Weights of a small GPT-style language model, trained from scratch on English Wikipedia.
Size: width 640, 10 heads of 64, 62.5M parameters.
Architecture: LayerNorm before each block, rotary positions, no biases in attention or MLP, untied embeddings, attention and MLP in parallel.
MLP neurons of a small language model. Each row is named by its layer, matrix (up: input weights) and neuron, and shows model dimensions 522-617. Each number is 128 + 24 x the weight over its row's rms, rounded and kept within 0 to 255. Numbers have three digits each.
A block is one neuron, or neurons of one layer that tend to fire together. After each block is what it responds to, as a language model described it from the Wikipedia text at the highest values.

L2.up71:118128122113170150132138074165107090158108076139137149127142098152066095190114104165089128165137150161144091139139145112145120178129126101145127114140137174127146118099138173092150110107167136137116091105134110115105128147141079113115153088133124121121123181140147125137121144145118132115
L2.up1052:140176161097118137111149112131142121114136145121116130144124136128133106126106154138094098095127157154122115135151143102090159087167123086137140159118123128140119138104091119100149121118167146153124109158141114137124137117135173140093149098110140114163155119106167116131131115153133128133
L2.up1307:155086153120122105113128144111122140110107189154167161138087131120132111107081130179115128157127134172140082152117154125111128108116142122104099156173081145095107161105102109146126097087147156116118128126118121134129131116163124075089156148143119137096104109132144131142126103122118139117
L2.up2256:128157109172113136105095114143107131097135161126143165114159122126153127128099110166099129164118146136095098132136142167091146130116094091123113155142107111119120094122153118085118081105168165122113119143107162099135102133095097072115160126145159153106150093104152111142102152138142157136
Nationality adjectives and country-name tokens (Chinese, Japanese, English, the States of United States, U.S. periods), often before names, languages or organizations.

L4.up364:144121099140157096170129148139142142116094150095141120141141128085194164151107112120146035125117104091093124138140120100119123110132137166104143166133127151128132106159111090153117114098176130135142104107158112170127153165127134108100137152114153147132131158104099070106133122080135134143
Tokens naming or introducing what something is made of or sold as, such as Oil on canvas, made of fabric, cream cheese.

L4.up413:119094106115148159114107206084175141102104100091123129154103132134119118103133095119107165103138169143099133141124124082158174119098146088125128111098136126103130116101103121152117176102170134084133168158119145100114085122124122084160110147118122130128094117149124157149124103126129133135
The word "in" as a standalone preposition opening a phrase, often after a comma, period or parenthesis, e.g. "in contrast", "in this case", "in May 1974".

L4.up546:121141116115136108137085098148114131138123097094118120070104152133143100141146112132108109108180163144110122109109118085092116084178118158094132147097088119123142095109106116086096133131124108083149115127115135135147127164093164144126154132116143146123095113125113158143116175117145125158
Mixed word pieces and function words inside physical descriptions of bodies, animals or objects, e.g. the bl-unt snout, w-rist, legs, abd-omen, located, central.

L5.up50:138140116141084118098122180117115111133161149116103125119137152130099149137123075135112113173115142125095098166075142095146113146082127142171154170165102101182136112085136166146098114143177129126102144135088092122134119122081163104136119118103120116136112114085157116118143122131160161140
L5.up289:189133140129116104130082123117120119170125131145108097142137140156105144122137124176129139161161164087128155149122099177143119090162142149157153114135168095138122119128153194096111130097143141127112148126106164140134142142119129132130098142169059118165136124096158111131134133138142101148
L5.up369:112144142112138122149114146138149117136118107183119138090146068123122120113095126159106114147128163147127101156130073132172146174135099127140139104123166118117118147098122130106133105154163132119123129096107114145154148131064124077149113148082079106098110124092194145144175144106151137149
L5.up433:138079171127109119160134134134149157152152125103148115158116096122096118124139157116136110082142142127168152106119096149142141159126134141085112125139098128129118183156118087130134102087086135125141095122125109140128151111120131163147101156111166108139127131118124116138126155127129139118
L5.up672:115131169120135166123115167138144141142120149138109126103131124100151104131045168131125098128124159176166099147127129109116108138107098115107132115149088142140118148130159093143111148132134122095109127121083115129094161163111134144152125178152183093119138112075139153147080109113114085122
L5.up805:105104135113138128150126182124075125115148151161092131157128125136112124145115114146105109144107142132159158144123178141165133134123156136152127115115126147145124135145157150149154113136139112115120182107102075127104141170146135179118090176100119130127105149116133093160113122120159126150
L5.up947:149154152149115102108114109129165092153151176140119126147141145146154158151106138185093128168082135136125103150133154159155133113098107110125133152113087119074124126128163090118138152136151111099101137133165137101112163118144095081114135065139169137126133127071125126138115096118108091126
L5.up1145:155155091102156141121127139140162149125119150167103125138116156134134088114126152116145127138103125122135113090147092133130113127133101131138141135134128155167145088123134149110109108154132136110112070151121122132152104160151147128127122088154124136134192097110167140101109099141138175114
L5.up1294:073103110105091134101075153077137123119125167154099103125142094117133139135115149114090136130164117141118175116130171154157126147166169160122119125106115120104121099172097115119139185113113098072133104147129136092108130151137163172138114108125148147147161140182129139159149121126154091118
L5.up1526:150099117125122159120086139087137108087132119151114147147107092142155177151092153126173139125137122139137069109127114142124116136106154162128128144111099097123093162155117119149131149140111099143154170089131114137117118110122093129138160157140123137145147132095111109145065105141106132136
L5.up1699:158117156143163107129143159134160147124108075161156102091174095093170126146134138132151116131084146159087147127115152090160139125095121139176150103150141123138158118145154142120143100157129100101175150127110140144144106162111123139152120138148099102125149133119090103124129142140187116182
L5.up1760:139119099135117149081129103132121096130091161117165143161118172161137115135115155100140135154147138102122110125095114093108118113127102135066061104174132141107115106140126119115159089119141145128109153130152122124120110141072118129131104128106168111157148125092119128109130126144123133143
L5.up1812:100102154115119132115107150142074173125146221100080102152133143096095110152084130165150124115140140136123114103129135143165106099149167191097118116152111125131148131171106138115079148081133148136121118118108128091180093138159128159064095152148145149132142152078135109155129097113111170152
L5.up2020:121147149086101135111126129118105149080093152077105112205099136094109119161108126133118117146095159152106163119120145128136149112087149108132122107126139088128135111100143148096096148098146117099120128095107124128133160180140128147145140132104142148110147135079141110103122151136107130129
L5.up2181:094111157135124174116127143105127119173142122172134137122112113154105121070079128094093106109092117141161134117161119139149117117149118140089167105107095136124113135175125142105118128071130164138149164125118127153102100125117097131141139129151167108138126150087140117100086110126114110167
L5.up2358:110141119159130127136152154161124090078098115181140112134100146129118119180078139127126139151140119117112176061097136133114130138128106090128110122150122102186122082141121154133108161097156167104118128111142121092134119088101162172168117126129109136133124176089149109157162121123138146144
First word of a multiword proper name, mostly "the" or an adjective before a place, league or region: the Indian subcontinent, Scottish Premier League, Czech Republic.

L4.up598:098121103161150118076153105137114108175141162148165144131131119135119105183150140119100149113172146154156130101082096127086126091174160132104116156129119147133155116140126160145135146114139139137126161139118137130139093135139157140194127166149137097153101141099074142096112100099183096108
Spaces, pipes and digits at cell boundaries in wiki tables (track durations like 4:01, filmography and awards rows), plus words in prose citing critics or newspapers (New York, Angeles).

L2.up496:122141172111103178154117143085179116163127156149097115150152116155154098102132119168172122162119173097117141142094127141084141143154127172149107129162122120124127128108144154123118133130119117141139120146162136130162102130126138148134123097091124162137123113146154130102153133092110134141
L2.up537:116109140152142164147166116150155123148132180111138125132128165100144071098126138121151147117110107111074094123127107181159120120144130086116149139159120145161074116177103156117133148145142170150147089121091131069125076121162089140164176119141131143122134137110108128136100105116163134123
L2.up802:160140138140110140188145118129124096157132143155141109144165144156119106168135106137151163134138134149100133103093107121121122127099128144171123096080140136085116157071116122103105130128136103161151179149156094121151139095153148133115109111109131151159158178123101131099133172105176156117
L2.up1343:105111136142148115130121103117138136131158121124107105115140155113188100155137105097121152108134149092092156158103115097132123129146136136145106156144105119149135131142076160106112120160127114116099134165134113108151160126119112164142094135148145112143138127124164123128104166151154125124
Semicolons, pipes and colons that separate fields in wiki track listings (between songwriter names, after titles, "Total length:"), plus scattered mid-word continuations like curf-ew, F-ender.

L5.up40:125152140115117123087098172131115144105135184133148140098120104127114081130119123086094120113086091114102136110114161102114119109121135117112172167124130120091112109125080132075108106111132109118108132113121111104157099100141170153086101096146101104099101102101127126125112101161104129167
L5.up103:150122151106084147126098117143120127099148090146154087087112179149144146144116123136115102136117172146140108160139085130135115095139169158117128155071118116110148099137115133101105138114133126161144131125127112122104126115084097167124115139089129126150121160119112107132086160079103092143
L5.up403:131145111121133094103140133100121145124105150121126136145108112161098084134110134153139125148134140103123111114087142153099130141089132104122169182123096049106139121120105140149146111102121183150138122168140193089150108121141146101152096140178115140180123132124157114144149098114127124101
L5.up446:102154155096161105098156126165104123097111133115148107109123147097121143148158151140117093148099112110081135106122107123168216114097144109123085179103089121142124112127108126130116122149072137105119113118112086118108087130116140085147126151107185114137160089143072156131158118133164122083
L5.up493:099130097150102155122116177154132124133111147134146123128127155135177126112121119124127134164118138108141132147120121123144100160159100121125123123122161128178103135087110137135093130165114139131155100111117145137124094097159151116109109124153151073159146127133163120143114133153144156126
L5.up533:145117120139121122137100124122132096086092093138150088143141121102130119125098112118089112150171124126135123136114098097086098137087114157115150190162101138120155097117143142117158116101139136163179106125137137154107150144081132115104150119112142149145114123107189147134155092104137115170
L5.up591:111164128080115174112087130114125078123096109153167089128143167148167112144091097110091135116141109182101121145114113178131100103124117089134129145112104067067172114069116137123125108163138093132103139158146141126107152149112129166105095126128139122099130143118117084126164126123134108127
L5.up946:130111099119129132131068111148141138140084113095137113159127162111101099139123105114109102140098121096143131145151119110145113129097138123106161196108099115113124137126106134127116120099141141140145120113147128139107125155088106139117105123137181113122100154125117118160113081087128154155
L5.up991:116112143103113118120102070129174144127097132128132103114142146122145101138106080110133090151121127105160127140135157070134097123122128150078150173107113129155149101187096121125134145114112104113110050088157126112120160129110151127135099119080131167133118115132138152116131112111128152113
L5.up1102:110175124125141142101118132175119120113126151092094095100112156130096150113147119140119107153168122109158128151138123148141102178144145160123128161086154100102114131088147128129150128141107163122122144127107145119138107156086161086112127108124093118140134142131091108109107132178103105142
L5.up1126:081121131153098145125111147146142180115132124111115133107110122125151110106137128110125132161098128124109129136124137149079164088134159123100107170124115147138158072150104153127106101076122109116137078107154113116116096134079131116091126143119171114130087134115148101111139150091137155127
L5.up1271:143095092106093146146112140135158102123095128117170110165178141110114135166135124153122104140183088142128168099101096122108112186096162127153081108175081133147138108142144136129089126088117114141147129135114136175148095150096103144081161100125111114117144096095141170143128122124123090142
L5.up1607:133141144147155148106101114154126151156107152130134156143185132121129124121129071134140131163129176130154141101115153095097089141110168126136113174115098137113172150140134117165108092079111105164132136147123132165085099114109148126140139107138119133135142137096172088117128130132092170119
L5.up2323:109143094121144147144129182124102130090099148125114151148124069140099130135101127096088138120126144101158139115142097092109102114101122119085150127126145104122166121109101111153140133122109145142126107126148135098125066158122119122139145121135134085101068101086098092108168119166160115134
L5.up2369:166136156145159082126108121110148109132110152136130134146132121168151102149099113139144088154116126115178142102105118105133124137079121128090094152144125130099164141095115122159135126146123141145130143097138124092127128078117105114202152134149146128150128122106118143092107134151126158128
L5.up2398:153140123076136085120127138114146122118100091082133151141129151087091101131118102186107122179135168163168127100111111089132128127116144136146153137100122130123114090103146139114156129106120143110125133125108139169112119108110156105094161150103126124092107101126135170109090156121113077065
Color or shading words and word-initial "g" pieces in physical descriptions of animals or objects, e.g. grey(ish), dark(er), black, g(ill).

L5.up39:149104149112117174088144119100148092135085131144135124155123108119149085129144144101128150147130089157131089162136124107123150129134088085126168149142099142132105154139075134091117127116145110096167090164143150148103108114122109119123148103127134092119128139145075096112110141139162163121
L5.up395:148147139120137145112123145148109107139106171112135104114138140182160106160131098115124106152129164135141131134144105125117125127164080112147119127063155140148158115112086154118083117102140162111145111157155163113115133129123118120143100145076114129140101103110137131088139149090146114066
L5.up522:174132156120135144110127099138157083139141116173090109134133112154128114134069150127153142137127098165074142135102184103117159111175128123148139081112160139127130083089140126113125134106106120131115133117120138105148108088150118153175122095078105097118116086150061143097153114098139116120
L5.up740:111120126112089115086164114129146102125112128157140142097097154109114146131125126119141099137132159156142112103133154123106124116136120116178160081119121104114104183120111138138150130172133123138102122167142145146116091113103092142133132124094119104136130121135125144120124123111147104106
L5.up760:153095160149111126108164134112099128131134128156107133130123128153105095113103120081144117140095093131153143104139142147094130097132166080153113130142111087133128147151138143126124147084124138107138091108124095127140111165148174090122091097130078123151158145153099088166118093109104110134
L5.up819:167061166138175188148158113126124122122122143125156138086103146132156114127134087086163109140189146132120126126102124094129141161127124063151112138091136149121175136128120162100159140133133106143124135126169127132130150111152148137153167098142141165124145155136155135122126114129169175128
L5.up856:132058131133126158142142117127140174144107106122177127153110128118142068132099124112139130113140104138094158135146143141133125150135106092122135130150142144121119116173094146114166104141079125148110124091118117150095122123106114192110157189140131128121157119123149154133120144083105156107
L5.up911:143120095095132140165113152086153119111116112147116106126087082135098091151163093091114126140121112122131126149095104075123094119157100132118111131091115137153190097139101109140137061112093086115119117150145139147174104092154108181124157086152153103106125132152099137092158163097121137118
L5.up1245:131102115137129139124110095135134104092118120114124114117112103088113144109143094128096146132150130127104101147134101108151128111156135096143125118130122134154142103115150127085126148119132136137103130139104119123126145121104156171130103124089148123147139109110156127124142147104148141121
L5.up1774:118128149129120155110156138093113120114134166101116122156142117121156140120119120124148160131147132167133135127146102126103114188080106158109112149055098118142107174118126099130184126119107097128173104134158115078135132071147150156140094128133138145171117104125100166149137130098177162100
L5.up1838:170136131137132091109162080110123090149140151146135134097116129146163103128146098104107126103135101084140124110127183118109147123119086131066143136178179124146186137114171136132140149186126165128124131143140136153132091119142172158143151117108167140124090112096109114102159123108156124129
L5.up1878:159070129094146111160145146169144114165142138160168103128128163139159112169123128154162136143091138143140156112142105134078114088104129105133110142160137134180162122109138118112139118149175155137157080138130172160131144160111126142135098134107142131152128127099157127145145132106158129123
L5.up2210:121161124104169116102200111173126093136167122124126093190147092171131097117103090100144121115117139134151166085121123114112140141106145129145121149092153123116118130098129121151112135188139136164161134132124134140170099129132130118153128151115159145114133148101127111125113172117104138113
L5.up2267:162134142127158133110146118099099134178124172166107131162140167171141109138090098120123168112134149096100192132143163109146121154109137161121127134091129138145109141106123086151164141156141123144106161113122120139090146094136144094122134103088174142124115137156167159168137154082167134159
L5.up2387:113137125105114145073168137138093101137128142122132130160084130108140077142083129095120120127103117120112182094062159140125141131140116117127087131146124129119143145148122123156117142138166147129169115094143120129104158123069094141154183142108104114159157091120085096087139084098116101095
L5.up2460:109142128131140109120138141122101167132156137105111135115077134121123123129117112132143138139120144105118139128119112140125126109134137106136113102166128145089172110098139122099119108130126095105133127094170109139147137081132118149173161154119139171119154101113135130137177140126126115146
Pipes, dashes and semicolons right after a quoted song title or name in track listings, before writer credits or durations ("Everyday" |); also commas between names in lists of people.

L2.up52:135117114124134133124079133120134157141117177097149103148114168146140107089094144137125114124124098133126134137120093140110142148099148092111161137150110145154125134135116148075127139134135183131130113097181106121133112160121112125089145110129121155178143122124146152128133098103108126129
L2.up690:124134111086092130132131140110070141115145091086130118132115140138134119099105141141097173140106136115141161099116123166066167116102126141107122173142187166139152134075146102140155109103139108116139124132141130133117154110108117138105107154109173119142104104143131147164139118126139107095
L2.up770:109125123133120154123075169084134095113134127118116105168124130159100114143086141108109120165124166134118133109122077122100138156124136145110147148117116147144163140107117125101159123147119101121122132114163121131113149157097108094114159122100164117117123140130156087128142107155148145103
L2.up1884:159105144142129121171089161112135103115130127100158117126125139140102114133116174153134135126127127090128115134125098094110084155103146137123142131099091122145140129138067123101139125087134170132165104129153130096064118170109100103132151111131119135115123099117135132167192110142094124073
Word-final pieces or key nouns in species, habitat and anatomy descriptions (threatened, sediment, slider, salmon, dorsal, wings), plus word-completing pieces elsewhere (shooter, skater).

L5.up21:136102102149123150119116115154147087117109132115153115093082168126135113122133112125122123162165169164120110174152095096119145108143158122126123176111076123139172119165143132082107118159114099092119120129078133131116125163124145127089147094108121088127130118122117089108079127113121099092
L5.up43:106130136146127147174144131129142144138151142118148154118139198138146116103130097173147106155118139145098147152088126128092157169134142130127063166147086135154133174160119112116112122089167136167140098113155153074090107121147137130169155151095138112139113110121131139099066145111140122123
L5.up100:147110102130091151129138170177170144108105194109153132134152161135123164103120141155176090136171088133105117156170123123134124107108111123102180157135097108159125113141102146109169098134114156125124090115071149177113109110169146110116096170102110088151161125083147132129115131137119099152
L5.up148:140114099130152138139109170150163136119153118084144128068117158120126136100117093110128128174181176122113114141121122127163160122143121127070130134125114115124140121131120090133079120131170138131140109097135095161099159142114137151120118145107110098114082163128130168194154109124149112127
L5.up196:132129100122107158141134142144119133130150124102118180173124100142118121119151082113128101158087135063104170107135109119142133107117136145114139156126158149149109119129113088129078110115145168129111122096130116144109116127109114117123110150122164079113118146093138095072096120137143121128
L5.up320:148095091116080142124120148115155130109150132125121075125109122156105146161138152125100111149122099105118170139137141115133150116151128134129139127143080139142074148110151125081138171133150111154128135132128137158103132131146145110124081149154142126146064121170130123133094142151099093105
L5.up615:110115101109126121178115113131159121130155146142120088094116145146141109116111097081130133149159125125083113138093090127134106123139135087163121153115139105130172130131136131173145136090140112162113091151120118139152125179116127186154106112118173129108108159145114131166117119088123133098
L5.up765:116129113153093154110117094162125144102108151126143133049118162079154127078135123121105146121089108137106078126124105135135129124165150165098105131151121085122127146121166145107128134134137091129127161136118166115110164131156132098129115162103167094137121120105114171139139095139100098085
L5.up992:139116115147105140133145146103095135117128165147134174104131162133147131093144095142154157167123151125160152137107153099115124108142151089155137139132114138110194127091136154095132100099137093163158137089080136133108126131125128123162151134150152108156111122117107115169152072094182121102
L5.up1028:179126113147149103154139100104185098103108164140119123117112117147123098108116096110109126116096143127124104104109153152110085126153133136148102121120106100102167113168161141113086106154097129135091097109141138142119123117168114145111132132092109132143140122139122102092144159093132095140
L5.up1108:093122117124144098127109168147181139104148172198142157148131132147102130102125131159168100109116087076152153093161145103137121138137101116100134122145122124112153143102177138157102134118174135106136127168146164117130089137145139147090099141098152123126124123098140154158108144126114146107
L5.up1243:160127163125135167134154149137172126150090161112145121121125111142132095122137105117128032129145108144125126124123125110148171136178096131124118171112127180087139142144114136119138102115160113110096108120138100150116106138131170126168169112114136098095065148138132126098136102118118124094
L5.up1549:128125097098105113142108125116140110088131191132107102129158134121108177120156101134142081098140144113153085131118113089141103140184118125136125142154130140165111130118132124100118100156146152133105161135135183149083140148135125142149142131142152090161142135128142118107116132107154140147
L5.up1590:138140073137185117142129136154151104121081146124125114103140141138068163130129130088121166171131187128110154135134128112173108137134110149126128135100112149166079124154129143062085147172158136099104098148110131107149139130115134145159118091133128113160114167163119113128100170134127164151
L5.up1591:112109126129136181100145198183167132099100129129131151127139154106137179142099104137122110171137139103119124083128168118095119105143113116089129137118118163151144136154177074151120099170166113144144110093173139174129071119156118126125122139161144114122150146129106111134138119105146118148
L5.up1945:129130113116161152132130127115111136115150155108122165103115141100156105055066137137098085164081132078125135124100114063105148074154129105142142136125103122105169128084101148123105082152152125182136125150178158142127127185108140119118125136135118101145121148085084127146150094134115153171
Connectives and word pieces where a material, ingredient or substance noun comes next, as in "paper or plastic", "Oil on oak", "butter, sugar".

L4.up1555:153112095118165090114106090124139119108105179137144137123113108133136095130083187145130113145138138131098108104118134091162165088135151115142101125102127100103157080135185115147156115090131135118140145169104112134153111143142125121139122115160150121104134132107158106145145081107116111144
Tokens inside phrases naming a place or time span, mostly after "the" or "in", such as United States, South Island, late 1960s, the spring.

L2.up385:142119088103132098173127129154123151123130138092103155118127144093146119105119113101162081173142155087124101145111118123074155116134171109135124124089121149124151132086146134120165093131163127139131089120107118140144159147137134169169142135110136144108104138144137090123154075118126112125
L2.up456:134148098158128104155160160128146191160131173135172158121136099118113114138086121094157117125120188164161115088162157105081131101109156136108107164100130140131148133165144111129124095126111132182191137143129124131139139104091128103138133075102124112123155149097109114130140143103128117117
L2.up1155:080124082120148096146146135101105128194117131106100075107095117143115126148126140159173169143109157111130068138135106130114156091135175122208119124126128095159082097121153155114108101097117112111131152107116158113135085155132134144161125140151146104177107143156106157099127128131125118141
L2.up2106:118118131102121180130137124140133126154177132108141156137133113106116106127122154144158077126137177134125131132168113128111099141116119129062105174153130165140147178168132079189130134155110106152096112121142140139110129148116154128147167135129157124109144098149113131150129122120114151172
Adverbs and nouns that frame how usual or specific a claim is, such as sometimes, commonly, typically, in this case, previously.

L5.up125:102152139114128157105123104097103120115099113122150136121120138155129112095132166151107151111067125097138132146143121134134109097160109163141145128127091115114142118117114142129096151100136120141126130111137120130131103136095144124140089099142165161161169157121123147097077085132106115148
L5.up143:103109097136102122114103124130148116122129177105093134144112106170121126126103114135131124088146142138154181109099114135158139107138126117150120154144148149166099141138138140119153181146115098157148096135087092092102168145092071111115117141153117160147086131144100170117175137119153107145
L5.up466:117106106130143102169125118176156113120127163163133122125104120138133115141135111120102120101147132117160118104097180133156143150106127150134136169127128151153104096141137140089148142145127130166132157104160105134137158145105129097178115137121124156124120139115111137133119107094151090132
L5.up655:101099122103134150138133161098153176122129111133134116160138137151175147110147131163150139136144114093091144095111126136154133125099158088108103116098149104144142132122134111140122140134120138150132140128136152095096177139161147106126152150148100115090130107132173136102145135106137101129
L5.up831:181121141122159145099130111095139125138091170173120099154074136098095131060112109097147162137105121108088146155101090102117149132148151174084125122104070115170146144116137138124114127113146103138106109113119103138152133150134134090130114124124141171132133152104093104098138078097105107167
L5.up1165:136086146120176120138120106193117130106105158150139123114120073138143148148132143136147139148133144138128164137127102114092153099080129129089133168137134121111134151194105155105105140117135115150125080133107141124126113162123136123172164158157120103114120069117105145149121128086126137128
L5.up1202:103105125137142134132161124120105128108147144119120110162110122101116143101131140137168115156134127128156091166088149121140118124085147116096081125086140152133117141138160164120148117155162085143098140121102110130145139092104077099128114110150121200191145113140136143152132118133144131130
L5.up1290:192156142111177158096125166124099113116111128079174155100074117119136147136099103152076158114096143122131109105133131120127098115125123134141154067092126148145139117153116133093100147080180093131118129124080111145154122101133091124122158097153136158134062113127159135107118148147172162123
L5.up1295:159156152116143107092081144143156094133142128121141101148134102181133141121087081102146159083155100141125110113113129159111176135151108111134150117175115174141138174152161117129116122087120121125104146149129108164173111114071169148181104150149137166112143171112088148124134146122157143138
L5.up1319:090102102104104144097103099112124095109087137126163110117132140128107122075101085103108166127110144119097142176130115127114106150133150134100124153121083091087140122126130141119113164146143127098138177107105121117126122090115099131146085117119100126107141152160107098118140150124151143134
L5.up1470:145105186128150085131154154122085141161123146190113158131177112112109122119078119101113101099104070156135137134128138120132136093133120130102122099130139123094121142130167108101164148104142131146138134126144131149148135186099141087162145158126132139128136138130135116125148176085118143107
L5.up1565:096110135152101120130094119118123103090124143133120140111118123079097137117106107119131151089115130150115169143146115116093135117096105106141127110145126132141126113125091138141150098118111123143124147134135132118120121129129144129161155137111141156116123146118136114136145153147115159131
L5.up1847:150122143141125099114152135154135115140112148136143138152115152132130138105124126163125117075119125185151120100172109157083095138097111102111154166134097160126120106107145059103124127130144132115111114123128106130165119109098116113145122112116121098163123141091144144149115152117096115108
L5.up1939:115052109162158074093126126133141144151165115109144161143134093115175130112136129105152144166113109166122123146104114105104141118139128093156144156096099137140125143144131133136151136090131111080092119140137079131130117104113152100108122132154092124104116125095120174132111158095151135098
L5.up2116:137125159139156149112155137107159125112089103173130166143123109181132129098119074110141115130150092164131134136146139121156153159145128149110126121137093167106151182130126132138139130098130113127133133121155133090130139123104121146096105165106130130125147140117111108100099123125135061132
L5.up2187:128138114072173132135127143138184150132158146105126140103101117160094120086120128143118190107100151160132129126132166134117109161114112139155141108063109101165120121171157118122117133161132100113120093106122114113154156154105081105167151138128115119115121114139090147109159136205114124178
The preposition "in" (also "In", "From", "By") opening a date or time phrase after an event verb, e.g. "purchased in 2005", "In February 2011"; sometimes places.